config.yaml
n_head: 8
d_mlp: 704
norm_place: "pre"
rope_base: 10000.0
qk_norm: false
bias: "none"
parallel_block: false
extras: ["capped logits"]
init: "normal"
init_std_down: 0.0
beta1: 0.95
grad_clip: 1.0
schedule: "cos"
steps: 10215
MLP neurons of a small language model. Each row is named by its layer, matrix (gate and up: input weights) and neuron, and shows model dimensions 80-175. Each number is 128 + 32 x the weight over its row's rms, rounded and kept within 0 to 255. Numbers have three digits each. A neuron's up and down rows have the sign that makes its largest values positive.
After each neuron's rows, "fires after" lists the tokens most often just before its 100 highest values on Wikipedia text that the model never trained on.

L4.gate697:143142149113171126112154095149139229097157117134123133110103142084174166084158151092114155107156111122082117110165097086190105080084120103130161077110126078127111167130119109116098102087147209172115110107131157015093090176128125079129144161094095150155111085069071062130107066142127140148
L4.up697:121155114057143073126135102098167148132125150180223134114214132114116071182180113086205144128124122166093175113148070192147154120090124119110121123134170100104160135067136138114151099081107125069141152122148092102144205137162142108106110156129133181158174105066143157121117173129133160101
fires after: " |", " (", "National", "-un"

L2.gate62:070133136135135162137150188143119135070132159126168152128145140127137170138122095143137135143096148157096111071083110121164126119147091111154153128139156107081122133082164066121153106126130112131163141116098096063125144119080107068161140121082145143131144111103140110200083093106122129167
L2.up62:142160146180108159225176111145095111188140074159153149116134145177105135156141145126105123112165111140137143170147170087154117180150074117107141149164140135137141095120151125102154128168164164192149140124099193134076105144163164114154190097083147079176184107060122115177126126130131163122
fires after: "20", " one", "19", " part"

L9.gate500:134085139110112127125154132112151104094148139081113136171116069119099153120137110109131088152073161147079148110118107129114136125094128187121140129147160085144105116117084105146105112114077145120077122111049109095137154073123145126155143209122151124120152116150150155111161114073106100124
L9.up500:122118137156151109066136154163192120130134152136163123090101059106137110177158141088128167128106162163158127151165147147136102126123170136138128128160105101167157126148151056147113150117177148157141198154161141171130187171094117130091101156122117158157147101116088163073094161119132115096
fires after: " ", ",", "."

L9.gate220:140145133157114161174047128206114112223114104092096158119108109174136198145106183143090132123118100130156135119103128075147128143094150087059101169097193141140143112136132116142130148085119123113158078133136134123071070085174124121111165058167129087151143087163134056138119110164135115200
L9.up220:076104098147097120108196096112106158114148144122126193123147143141173132134119127197051137189103124140089132170090128103065135153093041111146128100036203119108139106177150120137203156108125122182090151098089119166156159133185088116183106153139119085139165118149132197100157113149127104075
fires after: " ", " |", " May", "|"

L8.gate329:102160118105086118139188117101198216178113183128093178166136103185113144061102094067139114167097162170054111185113086122106171082098100163115151147133139068050117128109101093095096108198117131161195123098130156131118106159112090159164189121111091127152100090119177120149097104129102119118
L8.up329:136153137135158110137126146103157138160089115141127051124108092167127111090090120146095094127110142073118132077168191102100164118113126166118118169129126180173093122170148159095125123134126140126129097107129097112134137102135095129108127132123120130067115142138121089167131096118120062109
fires after: " the", " ", "19"

L2.gate645:071151128097071190105098184171145048155120144084155169165074149125097122109198153167139082137176118153084114128142166129164133104130126123100188134165136058118088113148143103106162173131108139148129117087075093068207153068108176102155205167108094151123157052105136174088131114089130138141
L2.up645:107099092104121105120114160104096148098118151141098094063132138100134074184132117108123187140092095088125097168089105099090154147126166138095163160149146124100098168153177157151163114121121136194084162105102140153094122107107114161128126114117076153183119166113141153219164071130128149117
fires after: " No", " St", "2", "1", "3"

L7.gate290:068109106098097092145159133096137120161124085143163129129161131107138154139132124151147144230142113113133150088129130105059151122100080092090154108090154198149147146116192097136118080091113163156175169102099111114151171114143095155108151183113101089104172146103165169151150139096111164157
L7.up290:099066113179090135147197085094100122131096071114150147147066113129121207106176156179159139142176160157100121130164078120138140113139100127104052124102124146142111112084149123135138171133108158156145105140109134128159142121109116098136123167068136138116094157141141203170167122064095104145
fires after: " University", ",", " the", "|", " College"

L7.gate153:143140054095078137154159168142151100186064164118143093111090189126100139103137180126156048149119170180095142111146084142126102157134134083144115116109170090121115158059087139088138100120135116120120110146125129141136173143107081116086123126083116143143121150176175153138164150139108157072
L7.up153:086140114119138041086109120101111098135046139109125143085166163126129176180139129137170064145109139099150099162071088126129114099143099142142160055069131167137108180079081147113101113096168130139144139129148109160114162147135145148159089122080110181138147068144122056092119115132149129153
fires after: " |", " of", " population", " –", ",", ":"

L4.gate691:126144148092135171102127118177112085096156052120127131133144093115233114147130082115174165190160127121113121119134140112059176098138068121050134128105169142128125131099196135142122125119136134157109159125076138104167143111139126115100128180134090159124140080100155071132097149143096119134
L4.up691:079064095117155105136152174108116107090131088091091155091158154092124140139146142175164102153152159180124142128176113133134082146081118110187113144134108124164130152078141115158098162119069139199096221130144171076144141094114133117096104128182082140130084094111143107155142137092106108132
fires after: " W", " L", " (", " co"

L2.gate561:101060086072115142148156213159151117151146158092123154136119162126133136128126165118139152172132140093135113133110128117173158138127083124152126136207087082089055084105120130125147203104138081135115156151109075108171143053029099122084190111134140160112176115082214095114136076091122106176
L2.up561:105102139119135172152087129143121108134131107172122147128136153088157155205137114121159167131175127109093156093161107148162163110126124212133163133131128132076162145144108124129161157158071149112094068151113141133163108050096151119104150147141096172163106099183102113127157082045107111146
fires after: "1", "2", " St", "-H", " Wor"

L9.gate675:124076134110142166116175116092121148130130146076098130084125097138125126169154136159124164159126062181099148116099180141199092151128130172072198125109068105103092199124139129151162080124162180115196109121152103135155126116135171061131120152144104109096143144182160099078121114092107139102
L9.up675:094127101185092132129138109106172104134103073110146156152119115082191137173119156122199116155135088164133154108057108105192140189108182179146117124164110109103134133101072124129107128080119098128118098095125160108130127107181205101073145147181170077116138133103112149098104078147123118095
fires after: "|", " ", " |", ")", "°N", " –"

L4.gate455:170129124171157162102123119094087107143109117155185112143118072138123131143138147049134125157151147122094145163145168108182162138109112092101068143091193151097135114180093151153095112094101153126096083094106108166093134072142138146093063067115142099122161136123193153085076091108135102076
L4.up455:170142052147074143104095128089125144156111146159175137136136085131091131109084152066135090095135166132166124170125114108098153139107139106184110162145089159136119075172099149156099128128128101112159125112150098164026116096097088152138083095102129155061102055115119157089140189134153145148
fires after: " |", " "

L9.gate367:155178084138176104140126105098120150162097125132119175090096134109081105140170116087141129133102138144130174113163113139135128125122116087127127160084190096180142151092105078108139135137103092176171121115171079146139163107167087099063095129053093115146148088081159136157159108224135141092
L9.up367:169131096100125156141120154131110089127133142156134087114121145052085153141135176138182153133131103123086159091119115184131075093106149105131145116162124109150150096134160079192126090146104139113203137117143062123121167189117135140117167108143110154161130177041132177089149152134095076143
fires after: " |", "|", " =", ")", " ", "-"

L9.gate489:128156134109142179159180087079139085176028063132154085088064121116142146121188158150159138169079150137087137204073130154138138125142117058143107130129130144166074131148113083097149140085134154131123136112096093101168111091148092078085126122072107077089109148095169132128098100077092074167
L9.up489:125105134172181153096149132116169116132134124147124114077100099085156199147139101140153167104171139180156154152076113112134125090077184121100108202108104151076149130147049122085131103084049167113110113180141160118158106118170150183134088121151147113135162126089104171187121152071094154091
fires after: " ", "-", "–"

L8.gate409:126148113109150147191161102135158191178124101177099171107143094120127166145132052150110121168083138083137165111081164156107157107104104142182109102149138103071111138169081139142157115120153121154131136107076214083112138105146131082126104160138120194115106128181157127150117108124151137138
L8.up409:169177107148144129149182105165095159146146054142129113146101099117131179091117170189187133105076136080073153132115139097121134104053092148186072132081166163098121075108121157142116122151067092121093114083135140081093140127170145116131111120105123151170101165161127098105158141130067164179
fires after: "19", "18", " |", " (", "17", " paternal"

L8.gate616:130174166135116102156125128158047144142177134087111138090113171164145174149213157078165153138123148114103143127077146079114127118110112086113119166129155131104203130114163183039068133140160126099126104093100133157143122046180139110138081138068133111116143138085137152106096052112184080098
L8.up616:109113139180176135151109157115171111090131068137135098122151043056087178128098153142062122077116115127152145162123131128136135117088104112172207139112180156148111132166088122091087099168106066148095100143113096109069123141164151160115121161123158062139167095144143112112181133171122177095
fires after: " ", "|", "–"

L2.gate334:134119116132063195129140183158151091134133109086134123140124144091121105147143127096104141183087166118124096133115127098130150188142010142081140125134149095129115149115126159148128148088082118156116110085053123094142118078100149093112114105148119097147157085148227159142114133104113113109
L2.up334:081102112081106143185130149195118124159176121085153093177185149063088139087105102125160075158073128104174070112083112148110168160138114139148131160131104148153164150125137200087152145092115125151116133097078186131082122077075132146170070121207126138130165086155140144097106137064143124136
fires after: "1", "2", "3", "21"

L8.gate278:067214150081061143192096126046095113156109115078155123119133161105125089149139188123114128218125099135096147132061113117154115133120128114142126113108147131158102144138076074137135143112127135110131142133129135127144156074120137119141056081111112139116158078107167117166102109115096098117
L8.up278:105168123109179117156120111091164177172105136167124133134099129139103152143161138101127130108085106139144080127091126115096135074162155130114046049186091137138110116142050096108108087131163123151155099155103206184132131095134140152107044102115175115086105137115143089170139116135127100180
fires after: "\n\n", "=", "-", " |\n\n", ")\n\n"

L7.gate684:112093106096130190118123114154152136128103138140129089117154150089098062140141152129118094163090117146118166112170088099076067144084168117118115144094149140136094133120131141103154086124123151100121129190186123119206102137149083172121107160133130166152122159135145131108097101101073152150
L7.up684:189142188104126127118150155132169076096145117143191115089142178105136142110149179161121159171145158142094125122051089132135104175121147142084107144095131104117190141141073138170080138142112155155150144168177136151112100128106182141145116181142099094166128155171100169120069166115122184188
fires after: " ", " Kal", "-", "T"

L2.gate97:127154087107169114172149167094140117112120152130137145094129163119183081140148138122141111169076123045123175096136163104105164095188141128142153113128123133118108115119177154089086088107086148144185159173139146131161136116072129113101067141114118118102181110150131144097107102141123073059
L2.up97:090130158140091210130206073123065109075099131118100131099157091086092116162149118159131183068113147191162105148159073151078162086193092154121189061138126095119094155163087158104074132124082127163143130168113160099127169099099162128186136122129139100067135120143120131141145112095099151156
fires after: " out", " second", " Me", " third", " first", "th"

L2.gate374:135091171111148091118168167170123113085093153145123139160109120091201132170114054143153144150172076132148141129153133084128142184067122112099165144129147186060121054083145071130115024128092199164124139082109135149174133124126146115103078059118079089149149107149172171153122175102050139086
L2.up374:084115116144097143151127106099107114126087171127112039150155097068090118143141082080161213107110160083182161128151173075128150079132130101118118095094127126152104141161096123116162117109058129106080105154093152084108156059114083139093102150179096107135094139149141090177171166090108157137
fires after: " W", " L", " P", "-C", " S"

L2.gate659:120150114117151163092121155107170097119130108098143115110182141136103149152156104170131123141140175118146120139159114116173112165112140153120156135191119148072161158155123165074127144095151153145151080076155141044184150127124155096167105181105102150163184122076145074151188079108120194156
L2.up659:131121170075103132182101123122148117116105104075125103065091146103110113157089112183162125155128133118135156166110158152103046133117123072094159157115177142105145149168144094131196180141146130105236181089107124153119155134134139108104125091053118132162088184145164103106087091104170118166
fires after: " \"", "0", " (", " counter", "/"

L2.gate33:056059093121173098091177134086074163109193112176169130101128153122120111137172145107137128136103152093080162105154094107125125117110099129135170039118116171129069139092118143170155130103114156079229165168150130101178165163098134103080064169096100173197126115047150153127146080075139100070
L2.up33:113116149150169141094082112159124087139077136161138149130114174161121143123130086088080117099118172137151131100164179154111100135146102128151099088137147153129067071117185149158152144172118111080128092131122112112196169130115098125147140137142109133171198125171100188159147094111148126103
fires after: "\n", " (", "'\n", " \""

L8.gate366:116096109100102059170186073109119142086113090164139093171152124105094077074179103137122110117154159113148112100077161111101136154097124140120110098112146151053144118151157092100139167112099115163148127078168118087184100107120150112125127147103070145076178177136134174146112116072103134160
L8.up366:093051026176138118160055163132128113135169125109133100176134155087107140097121110105108124093168132086128151050127161097101150107164147154132096155177099141090130094177173152108141123114068094163152108054175113104145113129136084144186131130150138079086170112172113152177055106102067129136
fires after: ":", "20", " ", "19", "–", "."

L9.gate552:150087065113168215127166068173169187192118113171098130097141162109094127183106087131107135151064129149171128141214096115183104123144145115110180080083129118158197188140083121161127138122115119125087149147121143127103139087157112116102108130060125122136121128111190143149155120163110193151
L9.up552:145146117123154183118167115139142146146153072145133197180120134167133101187115141139053146154121220155053146149159121169130155101109199109119135046123155115144070124130096089126146127134119101148145115083158099119148102088138093095177073172144181140129102130103169117131081150097109177130
fires after: " ", " |", "\n", "|"

L2.gate379:133097109114135136105177109116146113101111117202138173089149151068131127091122145025133126151090158146100146174171047111114091122130185117123127138105176126135104088163121094109102121144104169143126157162159159099069183148128106159109093119126159162130122136144125169217105157144118131151
L2.up379:166198115146081114106096135161153129194071145119112154133115158113060154137149074130100150089137155165107162152157171109194071187110144115138095137096098083142116126061116124122070198141109128115122066075098109149146149048134131151161142144122109181207178132091094075092160118144090132132
fires after: " |\n"

L7.gate608:089161120135164091125148171080127146173118170129105140146151151097153124086102206086154139154117151152115135148052102096187133186140140125138156088154138066107105120172115166108155098134110125171175129191142131176136124128120130112183187090107165104172142128114162130141124049120113122160
L7.up608:168155176101086127175160119186169158122084133131131100162116159096181130086131115127067129138114150083121140131097134130186175129121099133134162085118085137117124122115180101223182131187121129185179140138174168111101061135179145091144056140141036080133149128111155133196111122145095093160
fires after: "–", " his", "'s", "19", "==", " the"

L7.gate219:129085131108145189177134107164154076114099170085118104140120115080106135112170148178129132172099096097134083120082094128124095191123169103126177182177214122135057153098138118120117179106094155119156152089130110135173149099117155103143097173096094097172166083126173133111110140118128118160
L7.up219:129138113156158185147135171189123154140119147070071084146155148076156176151155086205159137156115122076114146106158193102142126111140112139080113181185151139132087160072155144153131065069149126145167145171114169059106136060136144130128126165110138171138152108110147147093093121073075141095
fires after: "2", "1", "3", "0", " out", "6"

L8.gate134:139162161061148141124129146114151136093123122101085128122168034136155137140069102152138140146085104127140180072126102149205118138123130127119143140203141173138120183108155085158112042145059137125181100108145126130144094120113158150088117081092146093140136094114171191133179119128170099103
L8.up134:121170152153171163181147084130153165148122136169124188094140112155162171095111172085182130120136130107135135147154115118158147132084146166105111125140101165108144144128161108143107113169118171131123114199046122125061114182145127116140140141077088097149084156097102134138187093133116103134
fires after: " ", " |\n", "|", " the", " Ver"

L9.gate622:121137094217075111149093162116092060143125141127184100117103114213147127142152151105100123153114116118111139128137124161081072161122148140104104076102128169103072113118136174090135085098166107168123108188157091106181103089125151123123123133177116182195169141146150102160159165132109101121
L9.up622:172114174134149116118088102100153145116159112113109134087142145101128106121133143118155160126149195092147147098175163128161140194111100120155114128120109112092118170105119162101136130086168147155200141140119140049115116146170154149213102085114141096184139205174126163175102136072056105087
fires after: " ", "3", "-", "4", "\n", " a"

L9.gate649:117131163108093110163191182175114143155047096142167082111129117073156084064120115118088137126154088107141154112159097112127116084127121130119112143107129068136094160107153082120131134075120139156169173125158188140124159129112168145094112148044093116160126099112152122137071113147162110112
L9.up649:145140115106155218106092102110094114113138125145156163178125124138148128135109135150142137193125128191165161166149116145156085136140074118148094138115133088099108128100131120170093114083108105109193123118124097106120129174086124129136031099163187159212105156177126175169194159143138159159
fires after: " ", " |", " (", "|"

L2.gate283:099080121119129178164102142160217139167126068154150142115091108134108107109109184083077143150085107087159177148142170049116146144086050158142148123091135118115126122101142118127157101117150110115154123155147117107134171167119101103122091114076145168162103101086134053135091160106106111087
L2.up283:160130116123096124115086159118194128063163189139137068128155152119106145162172210117133086118121135154143165087161108115150068101160126158153142101119115135163108118150184141164100138119088159090151130171223134071147138116153153170121110126102130121176110152143157114193125114145143101088
fires after: " \"", "==\n", "\n", "\n\n"

L2.gate364:159091153087155123157114143136139141137115136137055145102150136159161126162105108136144130151091080156129145128121159051149201145153134067125108164140143147127109151161080113136114105114142118143089105157095124158144170142183098101087108124137100145076073084120138154107141151166173093125
L2.up364:163106103120118062075112152149159183101113150133104136119113082112090106147080101103164084132158119085121155150130155084198140180097131100099083136121133162121090147149141170095125129124134093121109104090115056185120135139130160115160102168145103113040125111145173126087112114148097198157
fires after: ",", " |", ".", ":", " N"

L9.gate356:164137115147176159112135131085121125166090133155097148110122135135204085129136131143129152105090102109106133117107137111089180096177115148069154029151164134110120106182046140126117135113090108151177115107092145087158098131168173120111055146092115127106167144118183115166142121124128133159
L9.up356:175104083127128146177105150147195125115102189115078170131131104089101126134144098154129129155125116139095179070147129185176112129123161124099120124164142068111140088148166082126179139193115137154096102081188119129141095218110150139136167082137071093069150124128160153160124157128131156161
fires after: " |", "19", "|", " ("

L9.gate482:118104096106166084148138131100116128144159112091073119128077132149131126159122108117179137092115101109123144104081155096137147152170141071142178077161104136139102112129124061159144107116167089160180122143128134165148124156113125109132116068105136178106129101092142112152076103068119161095
L9.up482:179128106142113097202137133130147152156107143160095076167165170139116167161100111078145170174134076131098122141090071152165140118109149131115096129238109083094092088136104123091167179137070123153138122120139151117131077131075161090142168110107174123137106087110139071183069127140147119124
fires after: "19", "20", " "

L4.gate289:120159113188133158097179084113111147089108125099111175109107089150136162117125176143143155116103115131115119126180096112173112087148049134153116129094111110116139137119082091130198173091169108090127111166125197086125181072129133079123075167109121139165115135062161172129153151128118143074
L4.up289:152163129168092143140174160101116123101149164108098143127103123099137115124199134110170134100172136105131185130146155145116129108135159099127116192169138113135145126126144180125170189088114176103107103172169136121153136118067084140126117145198115169105055076159101140064093139052113148145
fires after: "-", ".", ".\n\n", " ", "=="

L2.gate481:208136137131146154118124129145105056125161110121135173108167144057130108159194155111147147143184138132137178136168154119103149157110126135132182151153128120149141131102144162114152157113142166165162148155181165044160195086151072114134135140125130136137142124071149144171115068123077132127
L2.up481:093130078132158148154064180118105126089166167129124151115154125129127170100094157120155148099154145126143186191179084110117124239168117138136049153095088139100113123103116118144156109136149163111101087126121126108113131120121145080183110100156050123122158120074140159093123098169133119095
fires after: " |\n", "|", " Loss", " |"

L2.gate130:139117146088097159101121140160086082203097125092100145181134145130093069120153152141135116130150165184122120151138125128126101159104158188160141151061107157111169126099123160141162134059108127194126174162142148070136139132096124051142120168107132187099131083080178114114089138086176163095
L2.up130:117125125145099142112126156132178151099107124083121160135112113114144138109093186129131122105116101088146079194101125079154088146086132138140133119093212088083154140121139216183189105145164127150143149150106182061150102120118083093108104168118131140180139106073109136115127103145148109092
fires after: " \"", " (", "==", "===", ".\n\n", " Un"

L8.gate54:128148134153109166080135132142118157152149113080146091123186114142195150109123148123098108117109101073129091103151093050224112148082130172137139102089143072101154105164143052098136129093087133141133163145140151197092142131103098116171127136136139108128113083142149113086140152101107107161
L8.up54:058097141144085164060115141094129152175183117157129157174226101140143150172146107166119131134105086152144158150087093116146137149135104141124122161103107126134176178154156096156185061123090112127138129122125115122060121119111098124170166132190149171143168136090118105124132124095174076123
fires after: "|", " ", "20", "19"

L2.gate234:122133062135177126128156188136121102161117100129129144123071149139135121091126116145090109135117139151122173141176167099172166140138153059122150177118124150132103148116124132104095122097146158112129145156134117133086155138130056109070138058152169141121139125108124136095114080136136099090
L2.up234:165119063079149119175112135087112164064123117124145130091200142094106148143160153115128115128102171155115125164137091128116144130097156100142117133146107177149117118138141095113130175081132111170126136086078115116071130125105131115112104134103122182108103157143154133147149128160097165180
fires after: " |", " as", ",", ";"

L9.gate659:068169152153082197147118167116160178105159121115090163076162080231163118111103139098089060190070116117125156094169137090142113089105171155128080108098113074155116137153168122128175117166120161118123085189148143117146109135101127147082151119103117145156093115144164099152098149182129117149
L9.up659:085076179136152162100150182125128149115143132205170106155113149158152070111093075115107140177109112127140147107122141106145125128128174114114107074084151081115085173140147172110135161113139123092076160156157081111218137113114087138121125160096103136136090188131120160132147143093073183097
fires after: " ", "-", "DP"

L7.gate315:089183114091065099144091138180104196103121112092148105147113133142168102080075115077147141162114086138142125110137094030115111181113075123147160164132145115090145115060164161089101089117175150087096169125160170152096086128151078109118075136108124113140112148165123133155096122113141118161
L7.up315:091105166147180083083124120163140100139186087134155163130122150106133159161124151127122122151075104153122172124183129162136122183172111123182153153164109080126126131166136099115116159092155119121081087131158093087143123099126149174120119136219161150179119118139145127096181147079103101095
fires after: " ", " the", " In", "===", ",", " of"

L4.gate109:091142143148091109109124120100148109118044088102145127132065115139138138137164119073116076157095083136096159193118103069077170148149099163138105112099201084160105137068072103131111133123106099101129081141054161170127127105134100114084175145122125168074114189190169109117140114132119113069
L4.up109:077129122131136099137115168105123148119081095150074130104141137144189167123118092102130168134145153124117085123144077080119102063149116114128150096123121089101099110172172131133133141110106139178131113081132127154089137161134118130121161144146158104092087123132110092055123114114132182080
fires after: ",", " |"

L2.gate676:113121187174171082159127154163133084199063175114111191146152085124106097099156179111120159152108084091088177127133158137152171142125124082155163174143123074084107103100156086135119152065126095116113113124183109144199185101159061123109115138147155175165154166137145112118160107133093101060
L2.up676:113172135119085127118117195226111087101132088065059136169108125044099155163117085125094113121154197137123119120052174129167157131133056170106130125141118113135210129130104179154134085127119116166133132061121105125115067052089146123150160125177070123086130095150116126109121115139115139153
fires after: "3", "4", "2", "6", "5", "1"

L4.gate143:103109142085163118108188139128093097061157094156167126125111117084128153049155103159056136134199059161061132153143129147066139130140150110124199165139172128146167154157138170126125169061099134168125167142109094079169176077149137111153129158116143135126192189101158150167167111101099129173
L4.up143:173079110090170121142181122123195100177119155106142124151098104125115154110114142117121167095110153098117121186135126109179151129022171121093192179167107124107210145125189098071062101129141149131129108101136125089196116051112152145171107142146113152199121139140102131097173105111199186113
fires after: " |", ":", " Did", " ", "0", "2"

L7.gate331:125100152117119176123166163146085146161075060140127103102101159173152151110124128157102033141066151099148127126172119099113144119113160079103168105093195073116129208159124125116069132113146100139155138117139156109206154064163089124130131130106140070103149121100144106089148150104098147083
L7.up331:088152136151091083136134117182138123112154144030097126111199114162135136155127126128103115118108074177083151140063112119141126168125154075107138086104113124133157119183092137189145140110167104134156063137108145169123114183111174141113093096146114217099100105101148095117122127104137145090
fires after: "|", " |", "00", " "

L2.gate192:091140113080129137082206138142109127157160079140134136131137114156136126085104092171152170138143155151128075127226121092147077071136123131127156116153089111093109095092119123093167150089140147186184174132171184058146193146179110075131077123111115103106170126081152199101137118120114104110
L2.up192:126126143123135138137101135101083081115091082100082165172083156103111121061124138130089196143130172153114092142128120107089137133150095139106162109171126115133112156162078146129146232104096096099129136150111106130113147062125092129086110090175100118214104103133120067056109129099201122177
fires after: " |", "0"

L9.gate655:154146123092165131170115181124085170178164132120133130111085073131193178160170062139082107129123136096174097113169153103150151120114136130093169112083118153064120125101145101126152118131126138102166173182148212136134163072115129135152113150095130145121170129147162113095143143094081153124
L9.up655:126146111158153164108056119144153125110184042163153107113141085114157159105138131126059138111150106143086092095060080108158141165139185079149124186090086179113134138173165132129112145131102121153177057137149148107119176100121188175122093064170138096147103145136131164121144118129136071119
fires after: " ", " |", "–", " (", "|"

L7.gate323:134184142138052125112195135102130161056111103131162101158131178104112145105138128124119131197137155102090135116125116109119093120094127073139113118132098111092110092135136134190155103167093125154162117128093175099129117033087140088095136191113158145091113119149145129052122083104151142137
L7.up323:124093031174093068142102124126183112153113145183095137199108149115122178095163096117113130118138105133184100163144155122154160153125194122199119144129142146122135126106162130108134089188150105112195087188159142145130173112059108136154141163176143174135148116170120130183094121086118157151
fires after: ".", "19", "20"

L2.gate285:173097117165123131103133190146114111155077174111042171101110119097178182176132164109090133126094155120082166156088153121140127173164113066113187168193132166189066117128135172117119085143074111134149130097145134072147079087098072099126137108120102157095116074107185115151155080167126156125
L2.up285:152114145111076144167164185144088107123074137141108145127128087126192104141107172126128099118086085144126066134144077145087193134152137159120145117120117144174100168180081154085062074153174152126066186101128145173108089181123153178107126080102119086084174161122138057127111100137167156122
fires after: " July", " January", " September", " February", " April"

L2.gate371:133125112152162154104132122117114078113115170156101151132120119146155175119110165140143151158114095129104109135155134131098128096110155174170072133125120137200105194073146123119111105135071097089136183158109127122131163131127119131182090125107160132115111145114134083119120106099086053126
L2.up371:189158130145147169169128143130091135114093156198091146125093061094145122108060167117139093127107122165176162183182140114108125143153123151156160110172107162125084140122142137122153152146155161106120145147156144136131153144135150162126107051117153118113044094125141135080182102168158140095
fires after: " May", " January", " March", " April", " February"

L9.gate432:072110168168081151172103120108103146149132125125082124100098147145105091154141170081149074152129123103145174154116122117124107154137162152110126083085146129129055164102109107142149149148176173161102085144135130161142122137128109158071114126152132124119152093139204095108147111203121113104
L9.up432:122139155087175102085154141150182155067136156135115120156155094230136170121131070117102120110127135106146083148140178158110129118097084129118159127065191167133156111113108157117104175137106145144157113143108145209130111066099130155133120109147152108119196072145160161094165144096087102103
fires after: " ", " Cooper", "en"

L4.gate232:148126152115146176117151128142174119109139114168139150126182145158104169154152087134141136158128134131149093175145128117110129089132079202152171087111161136168151100113108134139140124109164113119109093124151100106124192116125109190106139109177056162114106063122172147162184116137095138138
L4.up232:131084127159132118093152126136126118129122140118121110178144124109140090119098120178147099149116141121109091097127133148078094100168099164129151091152084111115074108175127129150079154123085096116138157089121089109136102109141137098094116134129096078156186102132170081142145090107159167086
fires after: "\n", " |", "0", "2", "1", "3"

L2.gate280:142155096133150118131170190126188132075142078133134143147137133107116108145148082103101095128095121130098232099107133129157115214156105103133145142158136083070145131084132103132170086078082136107138106171124128130124147125079098117160078109093103140140169177097132181148122090114123142118
L2.up280:149120144120160115113072102138183138102127068074129067089111092116147105104164115134121161148156120108199130105132113102124121103147126134161179115113164161142155144167207143152158205134156118156128112176156095113169151136101145087167123128161124183108166140101142099121203146077118083075
fires after: " (", " \"", " —\n"

L4.gate467:078137145105152183126095149157145183155187138136102135137091132153161162158142141114164166162139156098105153207108113141156181116119200127109137140154198122154118121121104127102145186121183149140138130105156110082189163152112079165052066085123122120118138197153166100181175151127093110102
L4.up467:148152124183097141062094132163131130057083134122116126129125129182120140129141124150163075151090147181078097098149128146092136127178097113125130057112118172143180106125167127156062111075077135080091154164132161127144123114062122110171161171130179100145199125066155081123112071157134181124
fires after: " |", " as", " "

L2.gate75:096105137147041150151131111152191111135094098142095079138102129065114116171167112120084138193069166139145070136104115040146168078138148101143181111147132131118133122123135088124147137140135109113136192107121129074179123042129162149109110153070129167128142072151234156122074162102125124153
L2.up75:127057119094124098175146159110128074109098172099147137140142125132104109142157085159103072148079174112084100071088080131173155069186162129105140145182059109103143140120175131075106103117097107109106129076131105085110161106038165130144094163142135172130176070131135046136142116067091158115
fires after: " m", "5", "2", "-H", "V"

L4.gate148:102193137152114088127120117122119158106119105091077115158188144093091074118109143116140080206124123112097094163153110117135066125145132125134133158091120085104089172125103107193140079101147098076126146158139191111108111089095101112126160160152167166133123127067169194120104086164164152130
L4.up148:073166090123123105136140098151154151212132086128118123168070151114137175109080075180062114107061082100120133047066194085142146141147146157087137163145166121140132112154161156110141081130142128171109118044146129135173140100128118102129090143130105088085103092149170156132147155176086136131
fires after: "–", " ", "19", "20", "18"